Part of a small language model's weights: MLP 1536 tanh GELU.
MLP neurons of a small language model. Each row is named by its layer, matrix (up: input weights) and neuron, and shows model dimensions 80-207. Each number is 50 + 15 x the weight over its row's rms, rounded and kept within 0 to 99.
After each neuron's rows, "fires after" lists the tokens most often just before its 100 highest values on Wikipedia text that the model never trained on. A number after a token or word is its count.

L3.up1079:59 63 34 55 30 34 64 53 43 45 56 78 36 75 68 60 58 31 36 21 72 33 53 57 73 62 41 46 83 50 47 64 46 55 28 30 44 53 46 36 34 61 74 29 45 50 28 60 41 54 32 48 39 73 46 29 63 40 74 49 35 18 73 44 27 42 67 43 66 47 82 73 41 51 62 56 65 62 20 44 66 45 47 42 61 48 71 43 06 19 17 46 52 57 55 64 66 46 61 33 69 47 31 33 56 64 13 44 45 68 36 42 65 91 53 42 75 14 33 33 45 42 44 44 41 32 60 61
fires after: " \"" 40, "\n" 18, " (" 13

L13.up1298:41 25 41 46 42 57 49 37 61 68 64 69 35 81 99 44 36 40 68 44 36 44 64 41 68 76 64 47 48 45 32 43 44 35 50 36 55 60 52 51 11 58 56 49 43 52 55 52 57 63 58 67 40 60 58 40 45 64 54 28 65 37 54 28 34 36 77 54 27 58 76 51 71 46 64 29 58 40 45 38 25 75 91 43 48 71 73 55 52 39 33 41 25 51 22 14 32 31 78 35 30 56 35 59 56 45 42 49 47 45 73 39 61 54 51 47 54 73 42 60 69 45 48 28 65 50 64 53
fires after: "," 38, "-" 9, "0" 9, "9" 6, "8" 6, "2" 5

L5.up1035:33 82 48 68 34 80 76 56 80 30 38 78 59 20 57 65 65 43 36 71 53 25 58 34 46 57 46 50 57 39 34 52 80 34 52 45 45 56 49 53 23 60 73 30 72 46 39 40 58 73 38 38 30 61 47 52 61 47 50 46 58 45 70 46 39 17 33 60 48 56 59 45 40 49 52 56 50 52 41 62 57 37 73 52 45 62 59 64 27 35 46 39 26 65 50 73 49 41 64 29 57 54 44 66 40 55 38 61 33 42 67 55 42 45 27 20 27 51 61 42 14 34 84 49 57 54 58 38
fires after: "8" 17, "7" 13, "9" 13, "6" 12, "1" 9, "0" 8

L5.up204:44 81 52 51 36 47 35 65 65 61 59 57 55 49 63 49 65 57 48 65 57 50 65 52 63 54 28 30 83 23 54 23 54 37 61 79 49 50 32 39 32 31 52 55 66 50 58 58 46 47 43 79 54 61 63 30 35 31 65 51 60 49 48 44 10 46 71 89 79 56 68 64 75 56 52 31 61 39 57 46 47 39 61 32 25 49 57 71 29 62 51 24 48 78 54 74 62 61 39 39 77 55 43 48 48 51 32 35 48 72 53 37 63 55 46 55 48 39 26 41 43 38 30 20 63 60 72 51
fires after: ":" 23, "." 16, " (" 16, " " 11, "′" 10, "'" 8

L3.up588:35 68 34 53 60 65 72 59 75 51 67 53 33 68 48 43 36 42 64 54 44 55 48 48 71 44 12 49 76 41 33 28 55 59 45 39 59 44 36 65 44 75 48 27 44 69 41 52 64 61 28 49 41 50 57 23 79 17 53 50 52 42 70 49 51 55 35 63 53 39 55 55 89 51 64 56 39 50 52 64 35 67 40 65 32 76 45 74 37 57 50 49 78 68 44 65 46 66 61 44 60 49 26 50 40 20 45 53 51 57 60 53 72 65 35 60 42 61 28 48 27 36 54 48 60 54 70 40
fires after: " L" 14, "D" 10, " M" 9, "L" 6, "M" 6, " F" 5

L5.up1181:69 68 48 46 38 64 29 63 72 69 80 58 21 33 84 42 38 40 40 78 32 38 41 52 52 54 74 54 42 55 56 21 85 38 32 48 34 57 49 70 39 16 33 54 45 50 68 49 64 52 56 20 33 18 65 55 66 45 81 71 60 39 65 43 59 23 53 51 49 53 51 60 59 63 52 62 22 49 63 75 35 47 46 69 60 93 75 48 48 37 49 63 62 50 23 64 45 34 37 56 67 81 35 47 49 29 37 38 36 47 60 46 61 43 38 40 58 75 34 56 43 32 52 31 75 26 54 53
fires after: "." 46, "\n" 22, ")" 8, ".\"" 4

L3.up246:59 42 26 33 32 42 40 37 40 69 67 61 48 30 25 61 46 51 34 61 60 91 43 53 39 59 66 28 46 39 36 35 60 18 44 55 41 29 48 41 44 38 73 68 64 66 54 44 49 53 27 76 44 67 48 51 25 26 77 58 64 64 71 38 34 66 56 41 46 39 53 59 51 64 45 49 32 27 62 59 36 37 39 37 37 63 34 63 43 32 40 65 63 51 57 64 65 23 29 58 74 41 44 69 67 53 29 39 31 58 33 05 65 67 20 72 36 64 41 64 28 62 41 51 59 69 60 20
fires after: "\n" 31, "1" 15, "4" 6, " " 5, "2" 5, "3" 4

L3.up1253:64 81 13 42 36 53 59 17 55 36 69 43 43 32 53 37 39 41 47 34 66 73 40 63 56 59 58 28 43 37 44 42 76 51 48 43 30 51 70 20 23 66 92 38 58 50 16 49 41 58 31 68 48 77 43 52 57 52 73 67 49 37 57 64 41 51 60 69 60 74 68 48 50 45 46 24 38 42 56 28 73 49 52 37 37 49 77 56 33 68 39 65 43 71 52 40 72 54 65 55 65 50 26 63 74 63 44 28 56 33 45 28 57 95 29 80 40 56 62 23 35 26 54 47 45 27 65 81
fires after: " (" 39, " \"" 21, "-" 13, "\n" 6, " un" 5

L5.up1275:49 33 67 50 45 61 74 92 56 42 65 80 70 46 51 58 51 52 35 30 50 45 60 35 47 56 59 54 65 67 56 27 83 55 62 55 34 59 82 45 57 65 71 50 53 33 52 67 40 78 37 53 35 60 44 67 52 30 49 32 63 37 42 43 28 47 45 33 43 24 63 60 54 48 41 45 41 35 58 56 33 60 41 48 60 33 38 34 70 62 65 44 27 57 59 56 57 24 31 29 71 53 47 49 70 50 31 50 41 43 60 73 51 59 46 71 47 17 57 32 29 36 43 18 67 38 83 61
fires after: " and" 25, " " 12, " was" 9, " in" 7, " is" 6, "–" 4

L3.up1137:56 51 77 42 39 58 55 45 69 30 68 66 42 48 76 50 46 44 67 66 60 39 63 53 22 69 50 46 58 36 58 71 78 29 62 69 31 44 71 26 43 37 50 52 53 62 65 55 59 41 42 64 57 61 79 27 33 35 62 55 71 13 59 60 50 42 45 55 62 34 47 62 42 56 84 51 11 41 56 41 36 89 56 71 42 62 70 50 25 58 46 29 54 59 50 56 57 41 36 35 68 58 21 48 40 57 49 45 40 30 65 67 57 69 41 54 27 50 55 42 27 52 47 42 38 26 61 29
fires after: "\n" 24, " (" 16, " \"" 9, " is" 8, "M" 7

L3.up830:69 88 54 46 50 40 46 52 68 62 69 45 37 31 63 18 44 22 59 44 36 65 50 62 53 85 48 40 34 53 71 38 51 55 56 56 82 51 21 40 36 45 71 45 59 36 51 49 41 45 57 55 46 49 58 41 70 33 57 78 57 56 80 44 18 38 61 37 68 70 60 25 50 57 63 30 25 44 53 46 42 44 49 27 59 64 70 57 33 51 50 52 50 66 46 50 63 26 46 56 27 84 34 29 48 39 39 50 43 58 41 56 61 74 52 59 66 45 26 31 58 35 31 40 41 63 72 66
fires after: " M" 24, " S" 9, "-" 8, " \"" 7, "M" 6

L5.up487:62 49 41 50 37 14 46 75 68 63 52 80 54 45 44 56 36 35 59 66 85 72 45 67 19 46 40 70 52 64 69 50 60 43 54 60 69 42 34 56 49 47 62 38 73 46 35 60 56 55 55 51 35 45 35 59 47 30 54 58 35 51 43 22 52 29 36 46 39 67 81 30 53 56 36 60 51 39 38 57 43 36 46 74 61 44 35 69 48 47 47 35 40 44 51 65 44 55 73 26 44 74 47 71 60 38 35 62 40 36 70 27 51 45 44 58 41 63 56 41 47 50 32 45 35 34 63 41
fires after: " m" 29, " M" 20, " T" 4

L11.up193:55 49 34 35 39 56 66 59 66 37 50 49 50 35 49 36 38 46 38 62 37 53 59 40 47 43 53 74 30 42 44 34 49 30 44 62 33 33 53 49 69 61 43 62 30 51 60 46 29 45 72 62 32 48 44 43 30 58 84 27 46 32 46 56 23 50 71 92 29 59 52 42 58 37 57 34 44 38 40 53 32 44 51 45 22 58 39 69 35 43 58 67 32 57 60 57 53 59 77 17 58 50 44 61 58 60 45 53 28 42 58 32 65 37 42 62 33 59 64 45 62 79 52 71 61 51 42 62
fires after: " " 44, "." 8, "7" 7, "1" 5, "2" 4

L3.up1049:56 53 37 44 41 27 62 43 66 48 55 72 51 25 48 58 40 18 45 62 54 67 74 40 22 78 27 55 54 71 61 38 66 51 23 62 62 41 23 33 31 54 46 44 44 77 47 38 42 51 53 61 31 64 45 57 67 59 55 63 47 17 49 41 66 43 45 31 54 45 53 41 64 66 47 48 65 58 67 61 41 59 69 43 41 58 57 68 34 54 35 38 45 26 50 73 55 56 47 30 62 39 60 44 63 05 62 32 66 46 35 31 63 39 07 59 53 40 44 41 52 71 17 44 43 22 36 54
fires after: "\n" 43, " \"" 11, " F" 4, " co" 4

L5.up1438:50 56 38 27 46 32 59 74 49 13 61 51 61 26 52 58 49 51 51 55 60 32 65 76 53 71 36 26 63 37 30 60 38 81 47 55 42 40 73 51 36 36 56 37 38 48 37 59 35 43 55 33 34 75 34 54 61 69 35 64 66 31 47 33 22 00 39 60 64 56 51 62 71 67 67 46 43 60 77 62 90 63 51 57 52 46 78 56 26 74 58 51 45 66 69 53 50 44 66 31 80 73 35 51 47 69 42 63 51 57 59 58 57 79 53 51 60 36 46 17 72 44 34 37 50 77 53 59
fires after: " in" 30, " on" 23, "1" 8, "In" 7, " " 6

L3.up932:59 48 51 47 44 64 61 55 25 70 48 77 61 32 66 41 42 54 54 29 71 20 63 59 43 61 63 38 61 39 39 32 58 66 51 78 49 54 46 28 64 54 65 51 71 63 28 65 32 54 32 74 32 72 60 55 38 48 61 51 22 44 53 51 13 46 52 66 58 40 64 82 70 43 52 69 41 62 54 45 19 40 36 22 54 54 45 59 29 59 20 44 39 60 60 57 85 41 44 28 46 46 46 61 63 53 48 37 26 40 26 33 74 57 46 59 70 35 60 47 64 57 46 44 59 40 57 35
fires after: " |" 50, " (" 21, " " 6, " \"" 6, " L" 4

L5.up108:57 57 08 42 63 37 69 36 75 50 81 64 55 60 43 30 57 25 52 49 71 13 43 60 58 61 54 44 65 47 25 32 67 58 43 62 50 64 36 53 30 45 55 57 47 59 39 71 53 52 49 39 46 65 22 49 61 32 52 79 70 19 53 48 35 53 48 67 48 46 80 57 46 65 87 49 28 55 53 29 40 54 34 50 47 37 24 93 41 56 74 50 53 48 54 53 29 51 89 22 70 75 30 45 47 54 55 65 55 34 68 81 48 75 43 49 38 70 24 44 40 28 49 54 69 72 41 80
fires after: " the" 27, " in" 21, "In" 7, " w" 4

L3.up159:63 62 42 43 56 36 55 74 49 61 77 36 61 51 36 39 46 30 34 33 83 56 67 35 56 79 39 51 74 52 61 42 37 44 53 64 76 49 38 61 33 34 55 55 68 47 27 57 46 67 49 78 15 77 32 14 81 24 51 60 69 66 64 58 35 41 42 39 39 33 40 31 43 87 72 54 75 54 41 50 46 30 38 60 31 66 35 42 61 62 36 33 29 36 54 47 58 48 29 35 62 71 59 34 47 46 45 49 29 78 39 57 77 52 34 77 49 72 28 30 56 59 49 57 69 35 59 60
fires after: " F" 29, "M" 10, " S" 6, " D" 5, " cons" 5

L3.up1461:87 87 59 64 50 26 56 65 70 43 62 42 61 23 54 40 42 42 42 35 64 64 53 47 41 63 57 49 53 63 55 51 45 43 34 54 55 30 46 28 19 41 54 69 64 54 51 48 45 43 36 54 26 39 51 27 57 79 71 51 43 50 65 27 15 49 61 45 65 29 44 30 65 64 28 49 39 36 58 38 36 48 56 56 60 55 53 82 23 53 30 31 61 68 44 57 61 51 37 43 36 45 31 41 79 59 54 45 33 79 90 60 65 45 54 85 52 55 59 45 49 60 39 37 24 52 46 61
fires after: "2" 36, " P" 12, "0" 10, " M" 6, "B" 4

L5.up135:47 61 22 33 38 24 63 43 44 50 59 59 49 43 50 44 41 38 39 36 36 38 42 51 31 59 40 46 43 54 43 64 21 83 52 56 40 45 47 48 12 61 44 56 38 47 38 44 42 69 36 67 45 53 44 26 39 46 72 57 34 43 72 36 23 39 89 66 58 45 51 55 46 90 52 58 29 48 47 37 51 62 55 51 49 68 61 43 52 67 63 56 50 91 55 45 50 59 43 35 50 48 61 56 47 65 44 47 55 64 30 70 55 68 77 53 61 48 66 54 62 68 82 58 25 44 49 34
fires after: "'" 54, "," 10, "-" 9

L5.up788:73 31 17 59 57 49 64 24 40 60 65 52 43 56 92 55 62 33 31 76 48 44 36 57 56 45 61 57 80 58 54 56 50 38 44 31 41 41 54 26 40 46 50 35 50 57 72 63 32 62 47 61 36 53 40 60 71 22 65 44 31 42 62 62 43 65 58 64 61 51 32 56 51 61 41 48 38 13 20 53 24 55 32 54 50 67 29 50 84 54 40 80 52 42 46 62 62 79 62 48 56 50 58 39 49 43 41 47 49 14 31 59 64 47 33 59 72 67 42 20 39 42 61 42 62 35 38 55
fires after: "." 83, ".\"" 5, ")." 4, "\"." 4

L11.up1503:43 28 54 41 56 47 74 30 88 62 59 32 48 49 61 38 46 32 51 29 43 37 63 67 30 59 23 55 42 67 27 52 68 42 61 28 37 50 45 42 15 31 59 55 20 40 46 52 50 70 32 57 60 46 12 50 65 71 66 69 64 30 50 54 29 49 63 90 50 68 23 62 20 42 39 60 69 44 24 81 51 53 54 42 45 35 40 67 47 60 59 49 50 38 66 67 28 55 33 57 72 64 56 59 62 76 28 44 54 43 37 65 58 62 54 58 36 70 59 54 56 68 99 53 42 37 69 48
fires after: " |" 31, ";" 16, "0" 8, "9" 7, " /" 6, " Every" 4

L3.up600:70 57 48 43 39 30 42 36 46 57 53 50 15 50 37 06 31 54 28 54 44 68 50 67 40 57 49 56 56 59 68 60 57 58 48 49 74 44 00 49 57 51 40 68 46 51 52 52 55 51 60 65 55 52 30 38 55 50 47 39 73 50 44 45 54 57 45 32 50 46 48 35 47 56 31 33 34 25 53 42 30 17 53 51 25 55 50 39 64 39 47 43 55 35 74 54 45 58 17 41 53 48 72 54 60 62 34 42 48 37 35 38 62 30 33 11 49 67 43 26 48 70 45 50 30 63 31 34
fires after: "\n" 62, " (" 4

L3.up983:72 44 20 58 53 34 50 44 45 39 64 56 34 56 53 36 67 54 65 41 10 66 47 57 32 42 59 57 30 50 50 51 71 26 19 39 52 66 66 53 29 73 58 49 55 61 45 46 74 56 64 62 64 74 78 35 29 62 45 42 55 43 51 35 41 32 49 54 56 51 46 65 43 80 60 42 67 31 55 70 58 55 74 39 52 23 47 45 40 53 41 50 44 59 34 64 69 24 31 47 54 64 32 52 47 56 30 42 54 61 29 33 45 62 36 42 33 67 60 61 62 73 34 37 67 49 75 35
fires after: "0" 36, " (" 13, " " 7, " \"" 5, "-" 5, "\n" 4

L3.up1056:57 68 72 40 31 48 47 55 54 60 69 58 74 47 32 20 76 37 35 59 36 65 41 41 73 27 32 65 66 66 53 37 65 41 34 40 46 77 36 74 29 70 47 51 68 74 41 72 82 39 50 24 61 67 42 14 70 51 43 67 57 16 65 56 62 47 61 29 56 44 45 73 51 83 29 63 30 56 36 71 57 36 41 70 43 62 63 55 45 57 44 41 48 54 30 55 42 39 21 49 81 38 53 49 49 42 40 68 37 55 38 52 64 59 28 49 52 30 30 56 36 51 66 59 42 47 80 39
fires after: " the" 36, " of" 9, " The" 7, " m" 5, "The" 4

L3.up131:36 66 32 71 51 41 50 31 46 60 76 47 35 51 56 31 49 57 45 36 57 44 61 60 47 33 59 58 48 43 47 54 58 34 21 54 46 34 27 40 46 73 46 54 77 64 59 52 43 22 61 58 44 50 70 26 45 13 64 65 37 49 46 60 51 44 50 31 39 39 45 55 58 70 40 32 39 45 37 38 62 38 43 53 28 57 43 46 28 24 46 09 60 52 64 64 66 29 23 24 46 55 41 16 49 72 38 39 11 55 37 35 56 46 33 54 48 62 53 60 66 50 28 30 56 26 86 37
fires after: " (" 20, " \"" 15, "\n" 14, "-" 14, "==" 8

L3.up1060:46 51 12 29 57 47 40 57 49 49 41 65 74 44 88 34 45 25 61 57 69 43 54 60 50 71 42 31 62 56 46 44 54 73 33 76 71 19 44 27 32 60 62 32 50 21 69 54 42 47 36 57 56 86 86 50 41 48 64 43 26 52 71 40 29 43 63 54 28 59 67 55 33 33 55 64 40 55 35 50 21 53 72 53 45 53 43 52 29 39 44 18 64 67 59 41 42 27 49 44 40 49 33 50 33 46 63 22 52 40 62 37 71 69 40 60 49 67 67 77 47 64 68 43 32 62 32 57
fires after: "," 26, "°" 18, "2" 10, "0" 4

L3.up72:67 55 51 81 35 27 55 66 59 71 40 59 39 40 59 19 35 49 50 17 56 33 61 56 51 23 49 56 64 54 49 44 62 33 59 50 45 61 57 37 34 62 35 46 54 89 59 45 57 52 47 60 45 39 66 21 73 56 64 63 30 38 54 44 33 34 54 41 55 54 25 33 26 91 47 69 65 53 42 36 27 61 28 40 34 59 65 57 32 52 47 70 64 37 53 56 41 50 41 22 51 39 27 24 45 86 52 16 61 45 44 44 52 65 88 38 55 50 44 68 67 60 51 43 58 14 28 75
fires after: "-" 21, "0" 16, " (" 7, "ch" 4, "oc" 4

L3.up80:66 44 51 58 45 58 47 31 65 43 50 78 37 63 62 15 56 59 63 23 23 44 27 62 55 76 70 34 49 59 69 70 99 49 54 73 52 53 33 49 34 64 47 31 41 74 64 57 72 65 59 38 39 59 69 79 62 47 69 48 40 65 54 48 25 20 50 50 52 74 27 56 32 48 62 37 41 36 50 31 31 44 56 47 62 46 35 50 53 66 46 52 51 70 56 67 61 25 17 29 70 39 54 46 75 59 62 31 43 54 31 48 67 65 33 51 55 60 61 29 37 49 35 39 44 63 46 46
fires after: " (" 45, "-" 13, " un" 12, " \"" 8, ":" 7, "′" 4

L3.up1426:71 57 65 61 51 56 67 64 49 50 51 56 51 49 80 34 52 56 25 36 45 33 43 47 63 34 71 50 48 30 31 56 67 68 51 73 49 49 25 38 33 38 59 49 79 51 40 50 43 57 34 57 29 39 75 36 60 64 43 58 58 41 40 26 27 44 73 61 50 28 63 45 50 81 48 46 52 70 60 40 20 56 43 34 41 63 36 67 45 53 44 60 43 51 34 45 56 39 67 39 79 44 31 42 77 38 22 49 48 50 58 54 57 49 42 60 28 32 53 61 57 52 16 47 24 39 65 54
fires after: " (" 19, " \"" 9, "-" 9, " A" 8, " a" 5, "." 4

L5.up1250:57 46 06 44 44 64 73 71 48 77 63 69 46 42 33 57 45 59 54 66 41 34 56 73 56 76 79 30 41 58 43 49 63 22 33 61 78 82 24 72 56 30 16 45 54 55 34 51 42 43 42 43 50 63 61 50 22 62 48 44 36 40 57 30 22 44 67 36 16 19 36 62 58 66 60 53 64 85 57 41 28 71 75 46 39 51 43 79 44 60 64 49 70 75 56 47 59 45 26 41 50 34 47 41 41 51 50 66 46 36 58 39 68 59 48 23 60 74 47 34 29 57 24 41 35 27 56 47
fires after: " " 34, "\n" 17, "|" 8, " to" 5, " co" 4

L13.up176:66 62 33 42 53 61 53 74 73 43 60 56 66 30 44 12 19 57 11 37 80 58 41 59 44 56 42 43 77 55 33 22 94 56 34 52 47 77 65 28 42 33 44 29 48 42 67 55 72 67 51 30 58 49 26 68 56 48 53 66 53 60 34 55 45 61 53 60 57 55 16 36 53 58 54 57 40 30 59 68 49 55 58 61 59 46 58 62 36 49 38 65 50 50 66 82 15 52 83 59 44 75 55 64 71 41 49 64 44 55 49 42 88 68 64 43 42 43 54 49 43 45 61 27 62 44 63 24
fires after: "9" 23, "0" 15, ";" 10, "6" 8, "3" 7, "1" 7

L13.up776:40 60 52 53 61 64 44 46 79 35 71 71 43 48 27 44 45 50 17 45 66 67 51 28 30 61 47 67 52 67 44 54 53 58 58 42 63 45 24 46 43 68 54 46 45 43 59 48 76 53 56 64 57 41 31 22 58 50 75 45 51 36 38 37 63 58 42 85 20 43 33 62 39 50 57 56 18 70 53 92 59 30 53 55 57 68 31 55 53 46 65 43 57 51 25 45 42 49 50 30 66 88 45 56 52 58 50 46 53 54 75 65 70 41 34 57 32 66 58 47 61 66 78 56 74 51 58 43
fires after: "7" 19, "8" 12, "2" 9, "5" 9, "6" 5, "3" 5

L5.up65:63 42 30 65 70 35 57 32 43 55 44 55 55 38 77 37 51 19 58 52 61 42 61 63 52 79 38 46 44 46 62 44 39 63 70 63 65 57 38 46 34 26 71 26 53 55 51 68 55 55 59 48 38 43 49 61 34 85 50 73 24 38 49 22 38 56 37 64 52 44 59 44 20 54 32 60 46 53 51 64 27 24 44 58 39 69 66 86 27 50 49 56 28 58 53 51 27 43 50 26 68 65 50 28 44 09 42 46 46 58 70 58 51 58 55 25 49 45 50 49 43 86 38 40 36 58 40 54
fires after: " =" 37, "0" 13, "," 10

L3.up47:68 64 52 52 29 34 62 61 47 26 29 43 52 39 49 69 38 42 27 55 61 40 42 56 42 78 38 35 83 58 65 45 70 36 27 59 43 42 74 22 42 69 55 55 27 63 33 31 57 49 30 47 62 69 25 37 45 38 84 51 49 40 50 52 44 51 43 56 57 37 51 51 79 62 51 64 64 64 48 67 34 61 46 45 52 50 70 66 26 57 37 44 66 42 41 38 50 60 62 44 76 44 50 56 52 69 47 56 27 76 42 39 47 99 58 58 50 53 58 37 35 45 60 37 56 53 71 51
fires after: " " 46, " \"" 11, " (" 9, "(" 4, "." 4, " The" 4

L5.up56:38 59 50 58 38 47 44 53 50 10 34 69 55 28 56 32 40 43 41 48 64 36 61 63 21 42 49 37 62 56 73 31 62 33 45 64 35 59 43 56 54 42 43 34 83 52 66 56 53 67 18 32 38 62 42 37 69 43 61 55 67 51 44 38 37 38 54 50 48 26 64 51 33 50 40 33 44 28 49 49 71 64 53 27 48 37 65 42 56 65 62 29 64 49 36 62 39 42 54 38 92 59 40 69 55 30 54 37 61 61 70 59 50 66 49 62 39 70 58 41 29 58 67 11 20 57 48 65
fires after: "," 14, " In" 13, " in" 9, " and" 6, " op" 4, " resulted" 4

L3.up381:59 47 43 71 49 29 50 83 29 36 58 53 70 29 33 29 66 50 42 32 51 57 45 53 37 44 55 36 48 48 78 72 47 51 40 59 56 59 52 46 56 55 74 59 57 64 56 28 52 58 57 55 44 59 41 51 45 50 63 69 53 62 43 32 33 39 37 64 59 66 36 51 37 87 75 76 69 68 33 46 54 49 48 38 40 75 74 77 15 74 34 72 91 39 60 59 44 42 16 53 45 53 34 53 48 53 61 43 38 74 25 43 61 31 37 34 71 69 34 76 45 61 58 51 30 64 81 52
fires after: " P" 23, "-" 13, " (" 12, " \"" 6

L5.up1216:84 60 64 50 26 47 49 51 53 61 49 57 73 76 29 29 69 57 64 45 69 55 53 67 44 67 62 49 83 52 53 61 53 49 17 82 27 82 61 50 23 36 63 40 53 57 21 43 56 49 53 36 53 60 50 29 63 41 54 50 53 21 33 41 35 42 60 56 65 34 42 47 58 69 40 48 52 44 62 62 43 47 50 33 31 81 45 64 51 54 41 38 58 71 29 71 65 30 82 34 73 42 27 42 43 54 48 58 28 35 57 51 58 59 48 51 44 43 44 47 34 33 41 22 78 37 52 48
fires after: " the" 32, "," 15, " The" 8, " where" 4

L3.up28:76 50 89 73 35 46 53 43 36 70 50 77 21 46 74 26 49 36 59 38 65 38 59 39 47 66 63 13 42 57 64 65 62 40 48 70 36 60 12 44 64 35 49 34 31 73 48 63 45 58 63 72 44 50 46 45 75 28 73 54 40 50 33 43 29 52 67 35 65 53 40 72 22 66 41 31 47 52 47 46 47 48 35 60 70 59 68 53 26 56 11 71 63 58 53 70 71 55 38 33 49 52 44 48 44 71 59 35 53 45 42 45 77 39 35 63 67 49 35 60 43 61 28 36 20 34 41 46
fires after: "\n" 52, " \"" 23, "===" 8, " (" 6

L13.up25:37 32 21 48 43 66 65 53 66 61 48 53 49 50 69 63 40 34 44 54 72 65 39 70 40 39 48 49 78 72 43 61 53 64 69 46 56 63 56 71 31 28 47 28 51 70 43 57 57 76 33 82 42 76 63 40 44 47 73 41 29 51 40 55 35 48 49 52 51 50 55 26 56 44 46 66 42 63 43 99 41 49 66 64 54 75 50 44 35 31 21 38 47 33 67 64 53 67 54 60 55 38 08 58 61 63 35 46 52 41 70 66 59 48 32 42 49 36 64 30 40 61 50 45 21 52 24 52
fires after: " " 44, "2" 11, " $" 7, "," 7, "1" 6, " £" 4

L11.up475:55 86 74 28 55 15 53 45 44 61 44 56 47 52 52 68 42 53 30 45 37 38 60 43 39 70 57 45 55 44 50 44 32 42 60 56 47 53 49 42 40 74 46 58 51 27 45 52 55 52 38 60 62 57 50 00 29 48 63 60 54 47 53 28 39 31 59 52 45 20 45 60 68 62 57 53 45 62 68 69 51 68 50 38 57 64 56 49 48 64 51 53 22 59 46 34 62 39 33 61 62 59 23 72 60 90 44 76 66 48 62 61 63 64 65 43 43 43 55 36 56 51 49 42 30 72 58 53
fires after: " " 48, " St" 8, "–" 5, "-" 4

L5.up695:45 67 51 64 56 75 51 74 62 60 48 52 17 41 75 41 26 37 53 67 52 58 46 45 37 26 44 30 47 68 65 41 55 38 32 48 36 38 73 61 54 62 39 14 54 52 81 60 46 43 56 35 57 48 75 29 61 35 43 54 37 16 80 51 26 43 44 55 42 57 69 45 61 66 43 44 40 37 72 75 20 61 43 60 57 74 70 35 44 52 43 56 52 37 35 62 36 43 46 75 59 78 34 49 64 62 28 45 23 33 16 41 59 59 57 53 23 78 56 31 26 31 76 31 69 41 72 52
fires after: "." 43, ".\"" 5, " Ep" 4

L5.up993:58 40 59 28 29 59 40 63 76 85 45 59 28 57 91 62 54 55 30 60 48 45 39 44 30 34 58 64 50 25 65 37 54 49 18 56 60 37 53 44 55 42 46 46 78 53 67 40 46 53 61 16 45 44 69 55 57 68 53 77 55 51 77 47 47 23 71 76 56 55 56 61 61 70 58 43 34 28 39 64 47 26 77 69 56 68 68 36 31 35 26 80 39 74 28 74 57 48 56 38 64 82 42 50 66 65 45 44 44 27 44 30 41 44 51 56 41 58 35 50 55 37 35 38 61 25 49 66
fires after: "." 64, ".\"" 5

L11.up1208:67 69 48 30 64 35 78 42 44 42 48 58 70 25 72 55 41 47 76 36 29 38 34 66 16 35 56 61 64 53 33 84 36 50 39 66 45 53 47 54 52 55 59 31 33 47 54 58 70 59 36 66 58 52 36 69 48 39 54 58 21 34 73 33 32 52 90 70 21 48 44 47 31 31 78 60 47 47 24 48 47 53 65 43 53 46 41 95 45 41 44 46 66 46 35 58 66 49 50 25 43 71 56 40 43 42 37 40 67 71 43 60 35 57 40 39 27 48 43 65 53 67 47 66 41 53 70 68
fires after: "1" 18, "9" 12, "0" 11, "2" 10, "8" 8, "5" 7

L5.up1430:56 37 46 46 48 45 68 39 71 22 72 52 77 58 46 46 56 35 52 00 35 36 50 65 33 77 67 63 43 64 53 38 74 44 75 54 56 45 34 37 45 63 56 54 58 81 71 63 70 97 21 54 54 43 36 44 42 40 40 55 40 51 57 35 16 56 50 57 36 56 60 76 30 24 14 60 52 77 40 51 53 37 38 25 33 35 15 65 22 41 56 78 31 68 59 70 52 74 64 37 46 56 56 57 54 57 02 38 60 09 60 61 46 60 63 49 16 36 40 69 48 54 40 41 77 56 62 62
fires after: "0" 18, "1" 18, "2" 15, "9" 7, " is" 7, " was" 6

L3.up155:62 75 66 73 59 54 57 52 65 77 40 72 79 51 51 39 76 56 37 48 46 30 54 35 46 65 58 24 49 65 40 49 48 33 41 51 62 69 19 78 70 49 31 44 55 78 51 57 76 41 56 45 51 54 34 48 54 46 52 75 47 59 27 43 38 51 47 47 31 57 51 69 45 61 29 64 25 38 28 74 32 32 19 36 45 28 55 74 55 28 29 59 62 61 55 40 46 32 29 49 51 48 52 46 38 14 68 52 44 25 67 38 62 63 60 61 02 55 41 43 37 56 45 48 54 41 72 48
fires after: " the" 43, "The" 9, " The" 9

L3.up1000:59 59 49 46 28 54 46 52 44 43 54 65 48 37 44 65 67 55 48 46 37 34 42 65 55 49 31 39 52 63 38 53 72 52 26 68 63 77 47 23 58 34 67 63 39 58 31 62 46 88 36 72 31 56 36 49 51 38 52 56 51 52 61 52 10 52 75 57 36 79 59 49 81 58 50 59 60 53 26 34 59 57 46 38 50 51 40 48 33 54 52 57 56 70 35 63 55 52 29 22 31 44 48 45 54 77 30 45 44 37 54 26 74 52 51 44 61 26 60 35 44 56 36 48 39 60 26 46
fires after: "\n" 24, "==" 19, "===" 9, "|" 8, " N" 6, " (" 6